Weights of a small transformer language model.
Size: 7 heads of 32, MLP 896 tanh GELU.
Architecture: LayerNorm before each block, no biases in attention or MLP.
MLP neurons of a small language model. Each row is named by its layer, matrix (down: output weights) and neuron, and shows model dimensions 80-175. Each number is 50 + 15 x the weight over its row's rms, rounded and kept within 0 to 99.
A block is one neuron, or neurons of one layer that tend to fire together. Before each block is what it responds to, as a language model described it from the Wikipedia text at the highest values.

Split-off initial letters. A lone first-letter piece, usually "s", split off the word after a hyphen or space, as in open-source, two-storey, co-sponsored, re-signed, simplified.
L2.down43:81 44 22 69 59 53 56 39 66 40 46 56 49 53 43 58 35 60 09 24 50 30 35 47 71 59 62 55 55 72 47 61 63 58 66 56 33 39 91 60 57 38 46 54 27 44 55 53 19 61 67 22 57 30 32 51 19 74 45 69 41 63 26 42 49 77 27 57 37 43 56 55 54 77 45 37 15 43 15 38 62 47 78 39 53 54 23 48 50 57 56 46 18 35 40 50
L2.down129:65 35 54 73 34 42 55 52 40 28 34 44 43 64 36 60 38 57 56 38 50 56 55 27 69 70 56 34 39 53 44 45 54 37 78 20 33 56 51 53 27 58 65 44 59 47 72 75 33 34 55 43 67 40 44 31 60 70 32 53 48 39 41 65 60 53 70 67 55 46 56 60 52 84 52 53 44 61 57 46 59 60 52 66 24 54 67 55 55 55 37 85 56 66 45 19
L2.down138:57 54 66 49 60 79 58 53 36 55 29 44 47 55 45 53 59 54 74 40 39 57 52 29 85 44 68 12 60 65 46 54 60 61 72 51 13 48 69 47 64 52 68 46 38 31 42 45 44 41 65 43 65 52 60 48 39 36 41 62 37 45 40 39 40 45 24 38 48 46 59 55 41 48 50 49 53 64 45 38 50 56 59 75 57 53 47 42 29 69 56 33 53 37 47 58
L2.down193:37 25 62 43 60 40 78 64 79 21 50 42 76 56 52 69 42 36 57 43 28 50 53 58 58 26 56 53 60 36 64 72 59 51 51 30 60 63 57 26 57 21 34 43 39 62 33 60 52 65 76 66 34 65 41 38 49 57 56 52 58 50 64 63 56 67 43 76 78 46 42 57 43 74 27 48 51 51 74 35 31 91 48 42 56 64 77 38 18 51 75 29 58 59 44 53
L2.down316:33 67 69 69 39 41 64 50 48 53 61 25 33 43 71 82 35 33 49 33 44 33 38 60 53 42 61 51 63 77 65 55 44 59 49 38 71 64 48 45 32 28 29 44 52 23 43 51 63 62 68 46 31 12 48 52 59 55 83 49 46 30 43 55 60 39 57 41 50 74 64 50 40 48 41 46 67 64 52 50 87 24 63 32 41 45 57 34 79 50 42 58 69 42 39 19
L2.down605:64 59 35 27 56 42 60 56 29 60 32 29 70 38 45 43 74 55 45 68 42 69 48 46 35 28 71 27 18 73 37 81 48 33 42 93 62 44 64 47 29 43 44 24 70 29 58 64 56 50 65 76 77 60 30 68 57 58 29 59 36 78 14 45 51 64 38 34 37 43 54 59 51 31 43 66 48 44 39 49 54 38 65 30 47 60 57 50 46 60 24 74 35 19 43 43
L2.down752:50 65 50 26 40 34 60 32 34 68 48 64 65 24 58 46 82 42 53 47 36 58 67 46 55 58 57 39 40 48 63 66 57 59 48 32 29 48 72 43 63 24 60 60 43 43 69 40 38 73 60 52 32 65 55 54 52 40 35 35 65 70 54 46 37 38 62 40 20 64 38 58 63 63 39 45 64 51 30 63 66 41 71 26 28 56 32 42 41 61 51 68 51 50 70 39
L2.down820:23 59 69 82 36 67 51 61 82 45 61 40 47 47 37 45 62 52 63 57 14 08 50 69 52 34 58 30 43 62 50 30 63 59 76 75 66 44 42 54 50 56 71 33 70 50 70 65 52 50 55 41 70 81 58 65 51 46 22 33 44 61 63 30 31 67 39 54 52 74 58 46 57 55 39 43 57 72 63 77 65 24 53 74 49 42 40 44 39 34 36 32 60 47 60 55

Ordinal numbers and word fragments. Ordinal words and suffixes like first, third, 2nd, 3rd (editions, places, picks), plus second word-pieces at sentence starts like F-rom, Du-ring.
L2.down120:52 42 70 60 37 81 42 54 64 84 58 30 54 75 46 36 53 26 47 34 69 21 43 26 55 76 34 48 58 49 54 44 67 28 49 56 65 76 52 45 29 37 62 50 46 26 26 53 31 41 32 50 76 53 76 69 67 50 81 21 63 75 53 32 50 63 21 64 62 60 59 63 57 58 47 53 52 06 62 43 56 65 52 69 36 63 62 70 59 42 70 54 64 63 28 48
L2.down247:44 16 62 28 58 61 42 73 46 65 56 28 62 35 60 39 57 63 23 41 53 75 28 49 44 57 59 43 51 26 72 41 54 70 56 34 42 56 31 39 70 01 23 60 32 62 60 48 56 28 54 60 51 82 49 39 46 61 58 37 45 79 64 50 60 52 64 58 61 20 47 40 75 52 39 58 51 47 41 58 26 58 59 33 33 79 57 36 54 14 45 55 47 62 46 27
L2.down312:44 63 72 53 41 43 56 49 44 24 38 73 35 55 60 51 44 78 41 26 66 39 40 52 73 59 29 29 62 59 68 42 43 42 38 45 44 32 55 60 52 45 59 65 68 44 40 54 35 59 83 66 65 52 36 82 47 47 41 56 20 54 68 42 43 39 47 28 28 63 72 50 24 32 45 47 56 28 62 43 71 81 53 54 59 25 19 38 51 35 44 64 18 74 50 67
L2.down430:34 55 45 61 62 57 85 76 27 36 60 38 73 52 64 48 76 47 45 56 50 58 66 53 60 70 30 53 37 76 61 57 29 67 50 33 21 68 78 31 44 52 49 39 24 50 49 55 41 04 48 59 31 52 43 67 55 19 60 52 44 45 36 45 16 39 63 44 41 50 49 28 41 40 63 65 51 53 61 53 47 65 45 67 61 56 54 49 48 64 81 43 78 45 55 44
L2.down442:54 28 59 50 78 60 47 57 40 25 48 50 38 49 32 35 39 54 60 30 85 45 41 43 65 41 79 16 46 54 40 88 37 41 56 31 62 74 67 57 50 23 66 20 64 71 29 34 51 45 59 39 48 45 38 53 27 49 61 65 23 60 22 45 38 76 51 33 63 49 71 55 75 57 49 54 62 36 27 44 58 40 54 59 59 56 43 24 43 71 44 71 64 69 57 57
L2.down641:16 65 32 44 78 32 45 77 53 16 51 41 45 52 25 46 62 55 28 73 33 53 36 38 41 35 26 38 41 74 71 63 51 59 55 50 65 59 30 46 45 55 55 24 61 43 26 28 40 30 48 56 42 37 58 56 53 41 57 71 35 36 44 50 43 66 45 79 44 52 65 66 70 63 38 67 47 52 32 58 54 54 54 18 27 44 46 45 77 71 67 61 55 37 54 51
L2.down665:63 32 70 21 44 43 72 47 35 49 69 62 29 43 52 34 82 54 34 69 70 48 52 73 49 47 76 52 29 48 35 62 70 57 50 37 35 62 71 45 69 57 66 52 57 34 31 23 45 62 60 53 53 56 77 72 67 39 65 59 37 56 56 69 60 58 67 43 31 59 29 64 41 49 64 30 43 62 39 40 53 75 32 34 64 63 74 55 44 52 47 69 47 41 38 19
L2.down887:56 50 47 45 58 65 40 83 52 26 58 65 46 52 38 77 31 58 20 28 46 28 60 48 73 47 33 29 75 51 66 50 53 37 50 14 43 50 68 40 34 41 63 24 29 47 52 50 42 43 73 27 51 47 25 79 35 53 63 76 58 79 41 62 48 48 55 55 22 28 65 57 61 24 46 28 77 33 46 49 42 57 43 50 59 42 59 49 88 58 48 28 25 21 58 43

Word-initial letter S. The letter s or S split off as its own token at the start of a word, such as s+ide, S+tanford, s+cared, S+cottish.
L6.down557:57 54 55 65 40 61 63 40 59 64 31 55 41 61 57 62 50 32 22 32 47 43 44 41 60 49 46 45 59 69 27 47 51 79 40 41 64 60 60 36 48 53 52 45 46 51 44 43 22 44 54 72 40 62 41 58 49 47 49 46 44 59 54 58 65 51 59 77 28 41 30 52 46 43 38 51 66 40 58 22 48 58 59 69 17 45 29 56 35 60 68 47 28 40 59 57

Word-continuation pieces, "these". Second or later fragments inside a split word, mostly "se" completing "these" after "the" (the-se countries), also diver-se, vol-unteers, in-ve-stigation; occasionally "after".
L2.down15:37 46 61 62 54 46 55 53 48 75 48 38 41 72 51 63 49 30 58 31 55 42 47 42 62 51 60 79 53 56 32 50 47 32 50 59 32 68 42 37 80 53 54 41 75 78 69 80 49 35 46 41 67 65 46 52 23 57 14 21 65 45 47 48 46 69 32 42 33 45 30 60 34 55 52 60 47 62 52 42 45 30 41 26 45 25 29 63 47 84 77 73 57 35 42 57
L2.down84:43 60 42 62 24 63 32 42 49 65 67 35 37 46 72 26 47 54 21 68 55 65 64 36 35 40 81 32 56 79 52 57 30 51 58 52 37 65 65 62 77 62 34 49 69 36 38 60 67 51 64 45 57 44 31 47 45 53 54 46 58 50 29 39 56 47 55 39 74 31 73 64 53 49 66 32 41 55 75 36 22 58 46 70 60 70 59 79 49 65 25 54 38 38 42 46
L2.down105:70 37 31 55 57 24 30 47 57 67 68 55 49 55 42 58 53 42 26 42 35 73 54 61 29 83 40 55 39 49 65 32 47 32 48 34 64 51 42 34 41 52 20 69 47 55 87 56 73 09 41 50 54 52 41 27 57 35 45 52 58 56 55 50 49 46 59 37 67 74 27 75 53 17 38 70 72 46 54 34 49 55 84 78 47 46 34 63 58 79 49 36 60 72 40 54
L2.down190:60 40 58 54 68 50 57 48 62 37 38 62 56 23 37 59 29 59 70 42 37 48 37 68 75 26 47 65 42 65 37 54 28 51 19 49 46 16 45 58 44 28 38 49 32 65 43 46 26 37 36 59 53 38 61 50 38 40 50 82 51 42 82 55 48 64 51 51 53 38 47 56 44 49 28 63 43 44 43 73 36 47 59 65 40 57 35 54 59 42 37 61 83 43 38 68
L2.down353:37 82 52 50 54 56 30 50 55 58 45 46 51 72 65 52 67 37 46 51 72 61 59 12 52 65 36 45 39 45 39 32 58 29 55 46 22 61 35 29 44 53 81 43 82 38 49 38 38 40 72 41 57 48 75 44 30 63 50 43 52 57 62 52 47 62 64 84 51 41 41 76 34 46 40 36 46 39 63 58 73 81 35 51 48 59 51 50 66 47 52 44 49 50 02 55
L2.down657:40 58 33 27 38 39 22 40 51 42 49 46 58 54 35 54 61 48 64 69 27 63 57 39 78 80 98 79 60 76 56 40 33 31 53 51 23 60 65 45 16 54 54 41 71 43 44 58 41 50 08 61 25 58 53 37 58 71 40 53 64 43 73 69 70 62 63 43 41 52 26 50 41 49 41 67 32 38 78 68 53 34 49 58 35 43 42 53 70 47 60 48 59 38 33 55
L2.down763:37 56 81 26 61 48 71 35 20 51 69 48 44 45 55 63 61 20 75 48 66 57 35 38 58 58 36 44 44 45 37 49 70 67 21 56 62 55 65 61 45 59 52 42 55 39 61 41 48 54 56 31 35 49 46 29 44 65 43 67 50 63 45 51 35 42 82 36 53 45 70 37 49 56 40 51 34 87 27 66 47 12 62 67 78 52 62 62 47 46 97 62 38 52 54 51
L2.down786:58 47 30 20 61 41 40 50 67 36 45 54 54 39 54 45 25 78 51 30 75 44 47 28 40 43 53 82 27 57 44 54 68 47 43 55 48 53 70 47 28 57 43 45 52 37 52 50 51 39 58 41 46 24 31 36 48 48 38 55 44 44 72 54 55 66 42 06 56 35 39 59 50 55 77 31 47 68 59 84 63 27 43 59 60 50 53 51 47 40 65 44 76 91 57 39

Mid-word second fragment. Short inner word pieces like s, es, ed, et right after a capitalized opening piece, especially Mo-s-cow, Ca-es-ar, E-s-teves, p-ed-estrian.
L2.down132:39 48 45 52 67 55 40 58 50 36 51 43 37 73 47 38 68 61 63 31 29 85 53 76 62 42 29 42 42 44 35 43 58 61 57 61 46 80 44 62 56 51 60 41 55 53 47 42 28 32 43 35 68 56 49 54 74 71 25 56 33 62 70 47 52 62 59 49 41 43 33 71 69 55 13 61 29 60 38 61 53 60 49 58 26 53 34 20 56 62 66 49 54 29 60 30
L2.down170:42 62 65 80 23 42 43 72 58 54 60 29 22 42 46 73 66 23 39 42 56 53 51 51 29 41 57 73 78 42 47 48 37 54 65 55 23 36 22 26 53 39 32 50 60 51 57 69 17 50 57 45 52 72 71 53 69 54 42 26 50 56 49 61 81 80 68 52 74 71 42 55 36 61 39 42 44 50 55 65 70 30 30 59 50 74 47 69 45 27 38 48 44 23 25 39
L2.down198:39 90 64 61 49 44 50 57 29 29 46 54 35 39 44 39 61 50 43 74 61 35 09 51 53 35 54 35 52 65 44 34 58 53 56 49 46 45 22 47 38 15 59 45 52 44 52 41 29 68 69 63 46 62 64 50 74 36 62 51 50 30 31 68 64 47 33 86 68 49 46 74 56 49 52 54 51 55 34 39 58 67 63 64 38 25 58 68 50 53 56 46 38 38 57 53
L2.down277:39 69 57 52 56 52 39 58 37 38 62 49 33 69 28 39 39 49 46 74 41 23 42 35 58 51 60 82 08 59 36 59 63 30 49 38 56 36 74 19 27 39 42 23 49 65 37 72 17 34 26 50 44 45 38 50 53 40 52 39 59 53 50 38 30 40 55 32 51 57 34 29 50 36 42 58 56 46 47 47 39 62 45 67 26 53 69 45 34 38 87 56 62 45 68 44
L2.down364:27 57 52 43 40 45 36 35 41 49 56 41 32 35 09 49 59 61 60 37 56 41 63 45 37 48 61 62 54 30 59 42 40 42 42 30 37 35 48 21 33 81 35 19 74 66 57 59 37 34 76 60 78 66 40 24 38 46 47 66 58 29 39 56 38 71 53 36 57 42 32 65 52 58 71 38 30 58 49 57 47 60 50 30 35 41 38 35 51 25 61 54 40 50 34 27
L2.down471:45 43 62 63 53 37 60 58 61 58 33 59 67 66 59 51 44 63 68 56 46 37 22 64 39 65 65 40 58 40 58 79 51 50 53 48 18 55 70 70 67 28 36 54 62 47 13 42 33 47 64 70 38 30 85 57 54 74 66 56 54 46 59 33 50 42 53 53 36 45 50 44 54 05 57 61 71 36 20 67 65 50 51 64 67 32 51 24 38 55 40 39 46 72 50 28
L2.down521:86 40 59 50 75 43 73 75 54 69 47 41 30 60 35 52 45 62 23 63 80 73 39 44 48 64 57 48 53 23 28 55 32 42 58 26 93 74 61 57 36 12 64 50 71 52 48 68 51 40 51 41 34 34 55 60 58 43 34 59 34 37 78 37 35 37 66 72 46 25 46 70 49 33 46 56 62 44 53 58 45 52 29 45 36 79 40 57 56 59 60 12 45 54 55 36
L2.down795:25 67 37 67 68 34 44 39 61 63 54 12 47 82 55 45 48 53 30 61 78 58 68 78 55 47 71 44 19 63 32 42 56 74 72 39 45 53 61 70 80 47 53 44 80 40 74 42 43 48 53 49 46 59 48 39 49 61 30 48 51 25 18 25 57 59 41 50 29 57 59 30 54 54 45 58 42 53 54 45 35 61 68 13 42 54 59 55 72 59 56 35 70 59 47 50

Word-internal letter s. The letter s as a separate piece inside a split word (De-s-ert, Pre-s-idency, Berg-s-traße) or at its end (Kings, Hearts, Boys).
L5.down140:27 66 62 79 64 42 26 44 44 40 57 50 40 37 39 47 40 38 41 22 45 40 49 42 69 49 76 72 63 73 33 56 40 78 39 71 55 59 48 46 54 41 41 20 31 47 92 45 33 68 10 62 44 61 35 36 66 31 42 42 46 54 52 43 44 32 66 62 29 28 43 65 42 44 54 41 81 34 07 40 48 30 66 52 55 32 64 23 60 28 35 76 66 27 43 58
L5.down214:61 20 51 57 40 47 51 35 50 42 38 40 53 47 26 23 73 54 12 52 41 36 45 59 57 41 40 35 32 59 55 66 41 60 60 09 47 45 77 58 49 67 54 57 61 39 24 74 36 51 28 33 30 46 50 42 46 30 80 47 57 66 36 50 36 68 44 49 24 71 61 45 63 71 28 44 61 63 62 57 55 53 40 43 21 25 59 54 48 64 75 57 40 22 45 68
L5.down233:51 68 61 55 58 35 12 63 81 38 54 59 56 57 40 67 93 41 38 63 35 35 52 47 24 58 86 53 55 33 61 62 46 54 59 56 65 56 36 76 56 39 52 24 18 48 40 63 61 31 56 51 44 59 37 29 63 29 23 59 69 49 65 50 52 64 48 33 19 21 46 40 17 40 41 56 57 55 46 53 58 43 53 57 25 41 50 61 38 61 36 53 69 42 42 51
L5.down236:70 48 56 42 67 43 55 72 33 43 36 30 73 54 60 35 26 20 37 60 32 42 55 36 53 38 51 57 24 44 51 25 59 74 71 32 58 70 59 62 40 34 41 57 92 60 37 35 41 48 59 38 45 72 29 70 75 48 52 48 68 32 52 21 20 54 76 33 88 34 33 53 81 15 53 59 46 32 50 44 63 50 41 62 67 34 42 48 64 44 75 26 42 36 45 00
L5.down300:66 49 71 61 39 46 62 49 34 26 26 54 47 22 41 35 67 27 49 47 74 21 33 68 69 37 62 37 65 52 32 39 26 87 51 50 67 66 40 37 46 48 36 63 48 55 26 49 44 76 35 37 50 48 71 63 50 67 65 47 44 72 43 57 36 58 58 51 44 80 64 99 81 91 43 50 53 39 52 65 48 45 35 51 65 50 60 35 52 42 56 40 76 10 49 28
L5.down435:43 56 35 41 46 94 42 55 27 58 50 46 61 66 38 43 50 76 57 56 38 42 53 51 40 74 44 46 13 68 50 48 65 16 32 58 61 42 80 27 46 43 45 49 65 83 61 62 43 38 54 32 61 22 58 50 50 42 83 81 51 54 52 27 22 30 42 31 40 27 52 61 55 42 63 47 58 59 74 54 59 46 61 68 60 41 45 44 61 50 51 49 17 64 53 41
L5.down769:62 56 71 51 51 48 60 86 28 40 33 70 38 62 45 61 57 57 47 62 37 35 60 92 67 35 22 82 42 64 41 48 58 35 33 50 60 62 12 33 39 66 79 24 73 53 42 83 62 42 43 59 50 38 54 53 62 44 41 70 40 35 38 56 58 21 75 54 47 24 69 47 60 73 45 53 26 51 50 26 58 58 45 69 59 34 52 23 50 64 65 23 59 61 57 54
L5.down778:60 61 65 33 25 39 53 55 40 59 41 28 66 44 41 62 38 59 35 43 52 51 41 55 70 60 65 55 60 74 63 76 42 34 54 64 10 50 44 54 25 30 67 34 47 15 46 60 32 18 71 57 48 29 53 42 65 67 42 42 44 58 69 46 42 66 45 74 35 49 51 47 52 48 35 46 71 54 45 35 34 33 35 57 30 53 44 45 57 36 85 63 76 22 43 44

Pre-verb adverbs, word fragments. Adverbs between a subject or auxiliary and its verb (first appeared, has long been, also noted, later called), well in "as well as", and mid-word pieces (re-co-gnised, st-ored, serious-ly).
L6.down278:69 58 36 48 62 45 61 52 52 16 58 67 57 56 75 70 54 49 44 51 29 47 38 49 33 38 38 59 70 34 40 48 23 39 32 78 47 49 53 49 29 32 41 40 55 70 44 62 39 68 41 85 48 47 56 26 42 57 74 77 58 61 63 70 55 44 67 25 65 44 36 45 52 56 58 47 48 69 63 30 53 39 36 47 46 54 66 61 24 46 25 16 59 50 37 40

Final word-piece completions. Final subword pieces that complete a split word, such as the "se" in The|se, "er" in transport|er, "e" in incom|e and "s" in journalist|s.
L6.down338:46 56 64 37 59 27 87 32 26 68 35 44 50 32 66 21 42 46 46 35 60 39 38 44 60 48 74 52 49 67 58 23 64 37 52 33 55 42 49 64 44 38 44 72 43 24 55 63 96 81 23 72 49 66 63 46 39 56 21 30 38 58 42 53 77 47 28 66 35 43 44 30 39 65 43 39 73 62 54 42 68 49 35 45 53 51 48 44 47 76 56 70 50 75 32 44